config.yaml
hidden_act: "swiglu"
norm_eps: 1e-05
positions: "rope"
attn_scale: 0.125
MLP neurons of a small language model. Each row is named by its layer, matrix (gate and up: input weights) and neuron, and shows model dimensions 32-95. Each number is 200 + 20 x the weight over its row's rms, rounded and kept within 0 to 999. A neuron's up and down rows have the sign that makes its largest values positive.
A block is one neuron, or neurons of one layer that tend to fire together. Before each block is what it responds to, as a language model described it from the Wikipedia text at the highest values.

Description: Non-English name fragments
L9.gate40,233,210,188,236,188,188,209,185,200,176,183,192,180,198,218,159,209,225,206,225,188,191,195,203,227,180,233,163,186,176,185,149,223,224,178,191,165,180,178,205,188,223,181,190,185,199,188,184,206,230,201,177,181,185,230,230,183,185,212,213,197,232,217,210
L9.up40,198,220,207,215,188,214,192,228,216,199,190,179,223,174,201,205,131,192,181,192,229,183,220,169,214,200,207,160,189,216,216,189,235,166,208,194,219,172,192,191,196,218,204,161,186,234,206,228,168,181,186,227,169,167,205,206,243,195,194,212,241,217,197,216
L9.gate338,210,190,173,202,208,154,193,174,214,210,184,166,236,197,200,206,191,198,213,217,224,189,177,211,237,203,194,192,204,204,215,191,220,227,196,208,190,187,230,209,219,202,222,215,186,244,207,171,195,174,203,207,182,229,206,171,206,199,223,185,188,223,188,232
L9.up338,201,179,208,206,210,176,243,211,191,233,199,233,181,200,216,177,205,199,216,223,187,205,236,181,208,179,230,204,224,228,214,220,193,222,196,232,178,184,179,191,195,221,232,208,183,195,169,187,184,188,180,232,207,214,177,174,191,212,212,171,211,190,168,207
L9.gate376,187,247,198,235,198,203,225,199,204,192,221,207,184,201,176,213,220,224,185,202,193,187,169,241,217,195,190,201,219,209,216,177,164,204,196,236,208,199,221,223,186,243,217,243,174,223,209,217,198,211,176,230,192,229,221,203,184,229,219,202,193,197,183,189
L9.up376,214,212,175,203,214,203,219,204,178,174,208,207,191,159,180,192,208,216,219,201,212,213,148,205,232,217,195,206,188,234,192,187,210,192,201,165,218,213,201,219,198,184,171,206,205,205,187,211,183,195,181,211,221,229,209,191,169,201,201,172,174,207,171,226
L9.gate433,208,212,215,209,213,161,211,194,208,172,197,197,226,183,177,207,238,245,221,236,194,232,207,185,221,164,219,171,189,230,193,225,200,197,188,189,200,185,218,209,178,198,213,191,175,214,183,187,181,205,182,199,227,210,204,193,187,190,188,172,195,221,195,240
L9.up433,184,187,179,218,164,205,220,192,195,162,197,171,211,212,193,200,191,203,203,208,250,204,188,223,210,193,173,193,176,197,199,195,175,194,168,234,197,182,206,202,175,206,204,221,176,209,213,215,216,175,226,179,224,186,206,206,199,207,195,227,200,246,221,184

Description: Person surname completion
L8.gate47,201,210,170,205,177,201,193,199,211,243,203,216,224,181,219,184,214,230,199,203,199,181,221,213,144,192,202,203,238,225,201,179,218,211,168,215,195,177,165,173,181,186,185,206,185,197,227,180,158,224,207,206,207,179,244,158,203,216,161,213,186,163,220,189
L8.up47,178,220,208,185,183,185,241,198,234,172,232,236,161,216,169,198,180,192,174,214,191,184,200,200,190,215,216,218,214,157,211,194,206,206,199,152,183,171,183,196,182,188,185,186,228,183,230,224,201,196,228,211,202,219,201,212,175,239,152,203,208,182,214,161
L8.gate52,193,188,199,182,215,214,165,210,194,193,189,228,215,215,209,178,217,192,196,190,178,213,177,175,155,240,218,181,228,206,238,186,189,218,231,189,194,198,189,183,195,181,188,227,172,194,135,219,167,207,196,192,180,209,185,201,203,198,185,209,207,227,200,191
L8.up52,201,226,209,182,166,195,170,207,178,219,220,219,216,220,207,192,229,190,197,197,201,196,240,189,162,208,172,217,199,185,240,194,150,183,216,206,231,188,192,200,204,214,225,207,171,202,167,209,181,218,213,228,202,195,180,207,188,219,164,209,217,227,216,203
L8.gate150,154,208,218,207,183,195,217,203,186,232,173,185,204,234,210,188,154,233,187,201,197,186,209,237,181,202,227,180,197,193,191,201,189,186,213,232,178,184,197,163,204,197,167,178,207,191,219,210,176,228,161,208,201,216,209,214,171,211,210,201,206,190,173,190
L8.up150,201,210,174,171,233,196,203,212,200,218,175,185,183,224,197,201,201,178,180,217,216,181,185,189,214,191,225,232,184,233,210,201,188,204,213,192,242,219,205,202,192,232,204,196,218,199,210,183,200,200,183,189,212,179,202,190,182,198,172,217,208,233,212,204
L8.gate498,213,229,188,142,208,198,212,199,195,197,185,218,197,219,190,193,181,205,203,181,231,173,181,198,164,204,217,210,176,201,227,193,180,197,210,193,186,224,194,216,217,235,234,221,215,178,215,174,190,208,192,197,200,165,185,186,182,203,184,204,225,191,222,226
L8.up498,198,199,178,166,191,205,164,174,221,179,210,186,225,227,174,167,205,195,171,208,189,179,185,225,176,199,221,192,210,205,242,210,198,183,194,213,169,209,199,161,224,227,193,210,205,200,216,198,194,195,215,207,205,224,181,194,149,174,197,213,210,225,230,198

Description: Mid-word fragments, heading equals
L8.gate145,214,216,201,205,218,218,194,221,166,195,172,200,202,232,170,212,213,186,200,237,183,183,183,249,219,161,193,215,197,208,179,209,206,226,179,208,213,178,203,171,211,184,215,202,184,203,188,175,186,187,212,187,201,202,189,190,217,186,203,187,196,209,226,231
L8.up145,240,204,201,211,197,202,192,181,182,183,198,203,201,222,187,141,219,229,171,246,224,245,201,215,206,235,211,230,214,170,222,210,222,191,144,215,225,197,185,170,210,172,192,159,207,217,211,203,187,197,213,186,170,181,176,182,180,224,210,206,179,227,220,226
L8.gate337,199,181,209,218,208,221,167,197,217,195,139,213,213,237,197,208,165,221,193,194,181,190,191,221,233,214,190,203,170,157,228,162,182,232,217,212,190,206,180,198,224,161,197,189,169,223,229,207,198,187,199,203,210,204,196,193,231,183,215,231,193,178,192,224
L8.up337,209,155,205,186,158,190,220,220,213,205,208,204,238,196,204,195,217,180,172,207,196,191,185,214,217,185,189,217,177,198,176,165,209,180,220,168,211,203,220,190,204,214,208,218,192,208,213,202,212,223,198,221,214,190,198,227,197,189,219,198,153,213,192,192
L8.gate458,173,170,189,184,190,192,228,213,227,205,176,200,181,225,220,186,188,189,158,227,211,192,176,192,217,197,193,246,200,253,195,211,167,195,212,186,178,188,183,191,197,195,213,207,176,207,177,178,173,191,204,192,191,194,185,179,236,146,223,196,191,222,200,172
L8.up458,205,170,176,216,202,173,173,208,174,203,182,198,222,218,180,192,207,181,231,185,209,204,184,223,184,218,212,174,190,218,209,160,198,227,215,189,198,228,222,203,176,231,191,184,209,218,206,170,183,193,187,207,208,208,175,245,186,168,200,203,176,191,222,215
L8.gate500,213,216,217,193,205,227,198,162,209,187,202,194,191,192,158,197,222,216,191,227,206,210,214,198,219,226,206,196,158,222,181,218,195,233,215,198,231,163,191,188,219,178,180,173,213,181,177,198,235,211,231,205,230,192,187,210,191,183,178,171,189,221,174,181
L8.up500,171,200,227,212,184,190,202,198,183,210,187,199,212,183,194,178,174,222,229,174,177,213,181,198,242,243,216,199,197,216,231,168,205,222,203,212,176,217,215,185,184,207,173,195,231,224,190,204,194,197,154,229,226,267,170,246,232,225,207,219,182,204,212,167

Description: Place-name final words
L8.gate147,184,196,256,229,201,171,194,182,187,196,204,203,191,177,184,198,205,194,226,177,213,185,196,164,214,183,165,180,211,218,228,174,182,188,178,209,193,214,165,203,191,211,197,205,185,224,198,191,231,207,208,206,178,209,204,216,253,218,182,193,212,160,162,222
L8.up147,209,200,234,179,196,188,189,201,197,199,215,213,181,216,242,174,184,222,191,207,185,178,198,198,205,179,217,204,191,214,207,199,229,184,161,188,218,190,224,192,196,210,231,203,183,209,153,141,195,180,192,207,194,218,227,195,227,194,210,219,230,161,188,184
L8.gate266,213,206,207,211,189,200,207,185,213,238,205,231,163,204,200,178,191,250,187,219,173,179,185,194,171,204,156,160,192,204,235,190,167,192,217,203,191,227,228,227,251,193,200,243,209,206,204,182,201,204,219,158,179,192,218,203,209,183,195,187,214,232,181,198
L8.up266,211,230,201,178,187,156,198,191,215,193,206,166,198,202,152,175,204,242,242,183,189,207,196,197,211,230,189,211,228,234,249,196,173,230,202,218,231,206,213,218,211,207,219,224,199,186,205,191,210,198,180,182,211,190,202,206,165,201,177,211,199,207,187,179
L8.gate295,201,239,191,189,207,174,185,193,210,185,225,180,210,191,217,200,199,187,189,173,229,176,191,190,211,226,194,180,230,187,199,158,269,193,200,238,213,195,228,204,199,181,202,183,198,206,191,213,183,201,231,176,206,211,151,188,189,240,178,180,218,234,211,213
L8.up295,194,212,185,193,182,198,205,219,167,192,195,200,206,137,204,176,165,208,193,178,200,145,153,221,176,193,207,220,207,230,189,232,205,193,194,211,158,170,221,187,161,207,192,227,220,209,212,233,179,199,193,175,177,226,152,159,204,214,211,227,188,218,227,226
L8.gate446,208,197,200,228,158,191,206,201,207,197,199,209,226,212,201,232,195,196,179,185,206,201,215,222,198,166,188,171,227,223,217,214,211,178,180,239,186,224,217,199,200,205,203,225,212,166,190,175,204,209,204,173,161,181,194,186,216,202,217,162,230,195,202,172
L8.up446,196,213,170,202,173,256,186,211,211,209,163,212,191,201,174,214,195,183,197,221,216,171,217,181,197,235,166,230,217,171,222,228,192,164,153,177,222,231,237,209,168,222,228,218,174,196,212,184,220,215,223,185,183,188,208,250,192,210,173,212,212,213,200,189

Description: Proper-noun place/nationality tokens
L9.gate107,217,213,214,198,170,174,173,209,176,191,183,199,236,201,185,197,225,208,225,193,196,200,187,209,171,207,211,211,203,200,176,189,220,217,188,192,163,154,231,196,206,214,208,178,199,211,208,207,176,194,207,224,209,173,207,185,217,216,239,198,209,186,218,189
L9.up107,198,168,191,195,224,198,204,196,189,179,198,246,215,167,194,186,223,226,182,184,195,175,195,196,213,181,230,185,199,200,202,204,190,212,170,192,196,218,189,174,210,197,182,181,194,209,189,172,243,221,208,211,217,227,199,212,184,194,179,206,209,227,194,162
L9.gate180,255,199,199,216,211,196,203,219,200,211,184,176,242,166,202,172,190,187,216,199,156,195,196,194,213,223,231,223,200,196,186,186,231,207,233,199,201,222,218,199,205,209,214,214,204,197,231,174,187,213,241,224,218,214,163,197,225,169,189,200,175,210,188,232
L9.up180,187,166,209,224,202,234,181,226,211,190,220,221,173,211,179,172,175,206,188,224,195,171,191,187,182,188,190,210,213,176,193,154,166,220,186,208,217,201,241,163,150,208,189,206,206,170,191,187,222,181,231,182,160,216,202,195,225,190,224,227,199,156,212,171
L9.gate215,217,227,184,213,209,236,190,203,194,204,167,180,217,195,210,207,202,211,160,194,203,212,204,197,168,202,198,221,194,199,193,169,246,203,190,232,203,170,194,173,172,222,243,213,174,210,224,206,196,215,187,223,184,190,242,205,224,206,235,217,202,203,197,191
L9.up215,198,221,204,208,172,200,176,218,191,189,208,223,194,197,201,211,174,165,193,199,187,204,193,191,171,154,198,210,212,199,182,243,211,237,184,211,224,194,198,200,204,206,186,192,210,176,190,205,229,191,199,220,189,200,200,198,194,223,220,214,204,182,201,181
L9.gate452,236,193,177,204,196,203,213,247,219,239,195,233,172,200,171,200,209,212,199,207,206,182,197,185,208,212,178,202,225,210,221,206,166,217,170,190,227,170,210,185,205,172,251,170,199,178,227,196,191,207,237,196,168,204,191,190,220,215,192,187,223,217,166,174
L9.up452,226,202,216,190,185,223,214,226,210,182,194,226,210,169,179,205,186,208,207,201,179,177,202,188,182,220,188,224,207,213,206,196,169,234,182,178,194,203,209,190,185,185,208,220,188,183,233,237,145,206,170,206,179,197,200,223,224,200,185,195,193,258,196,206

Description: Name-ending word pieces
L9.gate85,181,217,180,181,184,229,170,184,190,182,193,214,223,199,199,193,227,170,185,200,212,202,198,205,171,175,204,184,186,190,227,218,178,189,233,219,186,231,189,194,192,226,202,188,218,181,203,193,167,207,191,221,204,218,214,224,178,213,184,207,177,185,230,246
L9.up85,195,194,158,175,200,196,199,231,194,201,208,211,193,226,196,203,207,214,192,159,190,195,188,219,191,180,205,170,174,226,206,237,156,204,206,207,196,277,207,198,179,233,191,214,170,203,205,207,180,215,176,204,187,200,195,211,188,228,214,192,199,202,208,188
L9.gate208,224,198,212,190,223,218,199,190,222,213,188,179,198,215,187,176,204,253,180,185,196,202,207,189,205,232,224,195,204,223,248,181,219,175,205,211,203,222,200,203,227,211,195,213,239,185,174,214,202,202,218,199,214,214,190,169,174,187,205,216,192,183,201,195
L9.up208,234,226,168,177,190,178,175,223,210,200,180,203,197,207,245,186,205,197,190,203,187,179,203,189,165,199,187,195,236,244,228,191,184,163,216,166,202,214,213,228,212,221,198,218,204,189,209,179,148,215,229,198,200,179,207,235,209,197,182,223,193,214,242,194
L9.gate210,191,234,208,174,185,204,162,185,232,193,227,188,217,222,179,197,209,186,216,235,185,193,202,226,191,236,249,245,196,180,200,202,186,158,180,171,194,187,179,223,236,201,177,217,210,219,218,188,166,193,193,187,217,193,181,221,185,180,242,231,208,209,224,223
L9.up210,161,201,192,148,220,242,186,197,210,192,183,220,203,255,202,243,185,222,191,162,219,184,222,169,182,221,187,198,209,195,197,203,184,146,148,205,227,208,203,224,207,189,209,203,227,201,222,217,185,211,170,209,203,218,203,207,207,186,199,207,218,206,192,202
L9.gate369,162,197,179,182,226,207,176,164,172,210,196,221,174,207,206,196,204,205,219,215,176,199,199,213,188,200,167,182,169,194,257,163,169,174,224,175,182,208,203,208,224,203,193,190,223,194,181,207,173,198,207,173,221,184,202,184,201,236,187,227,220,163,208,213
L9.up369,204,220,242,164,205,212,193,194,177,209,200,220,187,231,184,229,206,193,216,199,182,167,208,197,215,193,192,219,188,193,205,192,199,218,241,185,171,220,211,221,202,191,213,191,208,213,198,203,194,159,213,175,196,222,225,185,195,202,209,224,204,232,204,217

Description: Existential "there" verbs
L9.gate108,176,229,159,189,220,177,192,167,192,204,197,228,208,203,235,207,197,202,228,190,194,189,222,201,200,173,222,200,172,213,212,225,225,182,216,198,184,188,175,192,223,205,170,186,204,215,190,209,210,182,265,174,211,173,179,169,193,180,214,228,192,194,212,187
L9.up108,235,193,215,200,242,191,201,173,202,210,212,181,192,210,211,209,185,200,219,160,174,194,223,212,179,182,200,222,198,179,177,198,209,195,179,199,182,190,220,213,194,185,209,192,223,202,186,209,186,173,212,231,209,191,228,166,197,154,177,213,174,191,206,228
L9.gate112,225,179,186,184,203,218,218,214,213,200,171,176,188,192,183,203,227,171,190,210,177,175,238,224,185,187,194,203,193,149,221,188,202,225,229,228,180,186,203,205,174,185,200,203,181,215,199,225,205,219,223,181,172,196,180,157,189,214,218,197,202,198,192,222
L9.up112,197,219,185,195,218,203,192,173,172,200,200,170,204,191,211,210,238,188,193,215,215,187,213,225,202,200,197,159,197,194,202,216,216,209,196,185,230,207,144,218,207,217,214,185,181,188,224,194,185,191,219,200,203,212,185,210,186,189,171,205,178,167,202,198
L9.gate266,227,185,191,229,204,171,197,177,184,218,216,189,196,183,186,176,189,190,232,207,186,208,201,188,216,194,194,207,182,183,204,199,171,179,199,228,222,177,207,176,192,205,195,220,176,219,201,191,193,220,224,216,201,173,172,199,194,185,226,199,206,203,184,165
L9.up266,238,195,185,183,201,207,229,218,172,186,196,197,228,213,215,186,241,187,243,221,196,189,182,185,217,217,206,212,212,252,130,159,169,201,202,197,207,223,156,196,175,161,207,180,207,201,193,212,184,132,207,217,188,223,219,198,230,219,182,213,176,200,184,202
L9.gate289,187,248,209,211,144,192,208,209,191,196,207,211,216,239,207,190,190,197,189,219,190,209,236,209,208,200,204,225,191,206,224,223,231,220,208,208,215,188,213,208,188,197,216,176,236,195,191,208,192,197,196,190,194,168,235,183,185,163,209,216,221,172,203,222
L9.up289,185,219,205,209,180,189,206,174,224,209,222,169,217,181,197,189,179,251,259,236,184,177,216,222,159,229,201,219,182,212,212,190,250,188,206,172,159,211,185,218,192,173,172,217,192,171,245,213,205,197,204,205,197,213,191,197,197,212,223,186,208,219,182,212

Description: Mid-word foreign name pieces
L8.gate156,227,197,177,218,192,192,211,206,194,165,244,183,195,224,226,177,213,164,217,190,189,180,172,193,214,211,145,222,227,229,192,222,182,200,190,202,195,228,189,200,215,201,160,167,223,210,180,177,208,206,233,172,228,204,196,179,197,185,201,187,190,175,196,206
L8.up156,187,190,221,219,197,168,193,209,211,169,203,220,218,194,201,204,169,227,213,215,205,188,215,231,231,194,174,200,197,196,171,193,205,196,208,200,205,216,229,177,184,201,181,208,201,244,203,171,196,215,221,225,222,194,203,195,224,196,217,198,175,221,182,197
L8.gate308,189,215,205,241,196,229,190,202,216,207,218,207,193,203,192,191,182,186,199,200,206,173,187,193,210,191,199,172,199,199,213,191,191,173,166,195,177,195,219,211,233,201,168,198,204,190,209,220,209,225,212,215,165,215,216,185,218,197,175,227,191,219,178,216
L8.up308,192,201,174,233,178,177,156,226,202,212,193,183,163,216,189,198,185,221,193,194,218,199,177,198,202,183,203,199,226,193,229,210,186,207,208,219,196,197,201,236,177,205,191,234,166,219,239,209,162,194,217,205,177,209,205,197,197,201,168,204,209,190,214,218
L8.gate313,189,284,223,216,242,167,219,214,201,208,195,173,185,198,166,168,202,188,180,205,178,191,200,238,215,173,207,201,187,190,189,221,200,162,202,176,219,197,167,199,211,161,185,194,170,203,213,213,188,208,199,210,238,200,197,177,212,212,161,174,180,189,211,201
L8.up313,232,218,219,226,204,189,194,224,199,208,182,185,194,186,230,209,209,175,199,204,160,194,196,167,227,178,195,218,193,192,207,238,181,168,215,181,197,203,174,205,214,170,198,185,211,185,174,197,172,204,217,170,200,159,200,189,198,206,203,181,183,198,195,238
L8.gate424,200,233,204,191,176,192,183,237,164,146,191,229,178,191,171,190,201,165,211,204,180,185,216,201,208,198,189,186,176,177,218,176,216,201,220,213,209,163,192,188,214,197,177,184,193,195,234,238,172,197,222,191,205,204,205,217,187,208,178,169,193,180,188,198
L8.up424,196,229,203,203,256,215,190,183,219,201,192,241,171,225,166,181,228,234,218,220,162,203,204,177,231,202,192,180,198,208,205,185,206,196,146,229,178,192,188,211,179,190,184,186,261,209,208,174,175,200,203,226,177,204,198,200,196,198,195,185,213,193,211,200

Description: Mid-word continuation pieces
L6.gate12,230,225,196,173,178,199,203,215,185,221,169,209,200,210,224,167,188,211,190,174,207,191,229,198,188,196,201,193,208,164,228,206,216,206,157,167,185,201,219,187,195,196,286,200,196,219,221,198,197,211,200,168,183,215,189,162,167,177,229,187,202,180,191,204
L6.up12,213,193,153,218,204,171,204,181,197,200,200,194,195,161,208,201,198,197,185,190,170,234,200,214,198,171,199,205,166,183,160,233,205,217,228,188,163,197,185,207,218,179,200,194,199,156,228,185,188,183,231,178,221,210,181,190,189,166,187,231,180,229,170,168

Description: Person surname tokens
L6.gate242,194,206,221,169,149,190,182,210,234,182,211,186,213,192,188,167,173,207,214,187,198,228,162,242,176,228,193,207,217,216,222,196,196,234,215,221,183,199,200,195,235,220,169,166,227,196,204,217,178,178,170,201,202,211,231,227,207,213,180,200,204,235,189,210
L6.up242,232,219,242,161,156,204,175,170,236,196,211,208,195,195,195,190,197,192,180,202,177,222,227,214,216,178,224,212,222,208,197,168,218,179,193,194,182,218,194,203,184,207,205,214,194,207,195,214,194,227,211,228,209,191,188,165,216,234,182,226,166,214,228,191

Description: Mid-word continuation fragments
L6.gate445,186,227,176,193,194,202,227,172,230,195,206,197,212,216,169,210,213,204,204,205,230,194,173,186,207,180,175,186,195,226,214,217,197,223,208,208,206,197,243,166,234,197,172,208,200,179,210,200,214,199,181,217,187,196,202,227,189,211,168,136,204,179,219,191
L6.up445,197,167,204,214,217,181,215,239,176,207,195,188,165,165,211,198,215,194,187,194,168,204,175,200,209,216,248,210,172,206,215,199,214,224,224,244,187,205,195,175,203,207,171,186,203,160,237,222,182,202,210,237,198,200,185,181,197,215,184,207,214,236,199,182

Description: Mid-word subword pieces
L9.gate102,195,212,199,206,152,214,201,210,173,200,183,218,201,179,227,164,202,204,218,227,210,198,205,171,190,185,198,213,194,190,214,192,239,232,155,184,206,220,194,153,196,193,191,168,196,212,207,207,170,212,184,193,181,218,175,210,171,235,227,222,247,192,206,211
L9.up102,220,244,196,212,207,156,219,198,166,194,197,199,202,201,207,219,217,187,171,224,212,199,186,205,206,197,226,205,204,177,198,192,177,217,178,214,204,215,182,169,177,212,171,168,217,204,180,224,215,197,221,200,193,220,194,224,208,185,154,196,204,155,217,227
L9.gate355,218,198,206,238,193,230,218,169,189,156,199,205,196,191,169,230,204,216,219,198,177,207,192,190,185,224,223,205,227,189,217,214,222,191,203,208,202,223,195,178,205,155,179,212,217,228,218,209,223,204,218,171,215,193,213,197,235,207,203,221,177,182,217,198
L9.up355,235,184,185,236,188,192,178,218,220,225,199,211,210,213,188,202,201,204,181,154,172,200,221,200,189,176,230,195,190,202,199,208,172,175,218,164,194,209,194,211,203,227,214,208,210,217,219,188,194,166,182,204,189,171,215,196,172,194,197,191,151,172,197,212
L9.gate498,202,194,199,205,175,209,191,185,213,203,171,196,199,235,185,188,210,221,202,197,181,198,191,214,224,185,204,203,181,256,183,201,210,188,242,214,186,191,191,227,183,251,208,211,196,224,239,180,229,216,182,188,218,206,187,185,211,187,213,186,229,202,196,181
L9.up498,185,225,200,222,217,214,188,172,227,188,200,220,209,209,231,198,194,234,223,208,213,200,205,213,193,182,175,201,209,236,173,198,216,192,196,205,194,164,186,173,193,194,175,216,207,171,230,217,197,221,216,195,178,208,173,199,209,188,211,243,203,168,262,190
L9.gate501,194,184,172,217,198,215,208,185,168,182,255,179,221,253,205,206,201,214,213,172,228,215,215,233,202,202,186,190,148,222,200,201,178,204,219,186,235,205,195,201,170,217,165,183,186,251,227,183,183,222,186,215,194,235,175,188,184,178,243,224,191,163,228,223
L9.up501,188,163,186,235,209,175,208,183,196,181,225,227,190,193,210,190,156,179,173,192,183,209,200,202,182,180,211,194,210,218,190,190,179,209,212,151,210,211,207,206,212,217,209,222,189,191,207,195,182,205,173,218,213,197,194,189,189,209,213,214,216,196,187,182

Description: Place and club name endings
L6.gate209,220,188,196,180,183,188,219,171,201,218,176,241,217,200,188,174,223,198,136,198,198,174,197,196,209,200,193,214,177,182,205,184,187,193,211,195,181,170,202,189,195,209,197,195,189,188,187,208,167,176,208,167,176,155,217,202,188,207,230,239,207,191,196,220
L6.up209,190,181,205,185,155,210,197,201,211,203,190,221,166,217,210,191,194,181,192,209,198,190,206,208,163,177,202,211,193,243,180,205,194,195,203,190,211,215,188,192,206,216,176,191,220,160,201,175,172,211,190,162,183,212,209,225,222,181,179,232,176,231,171,185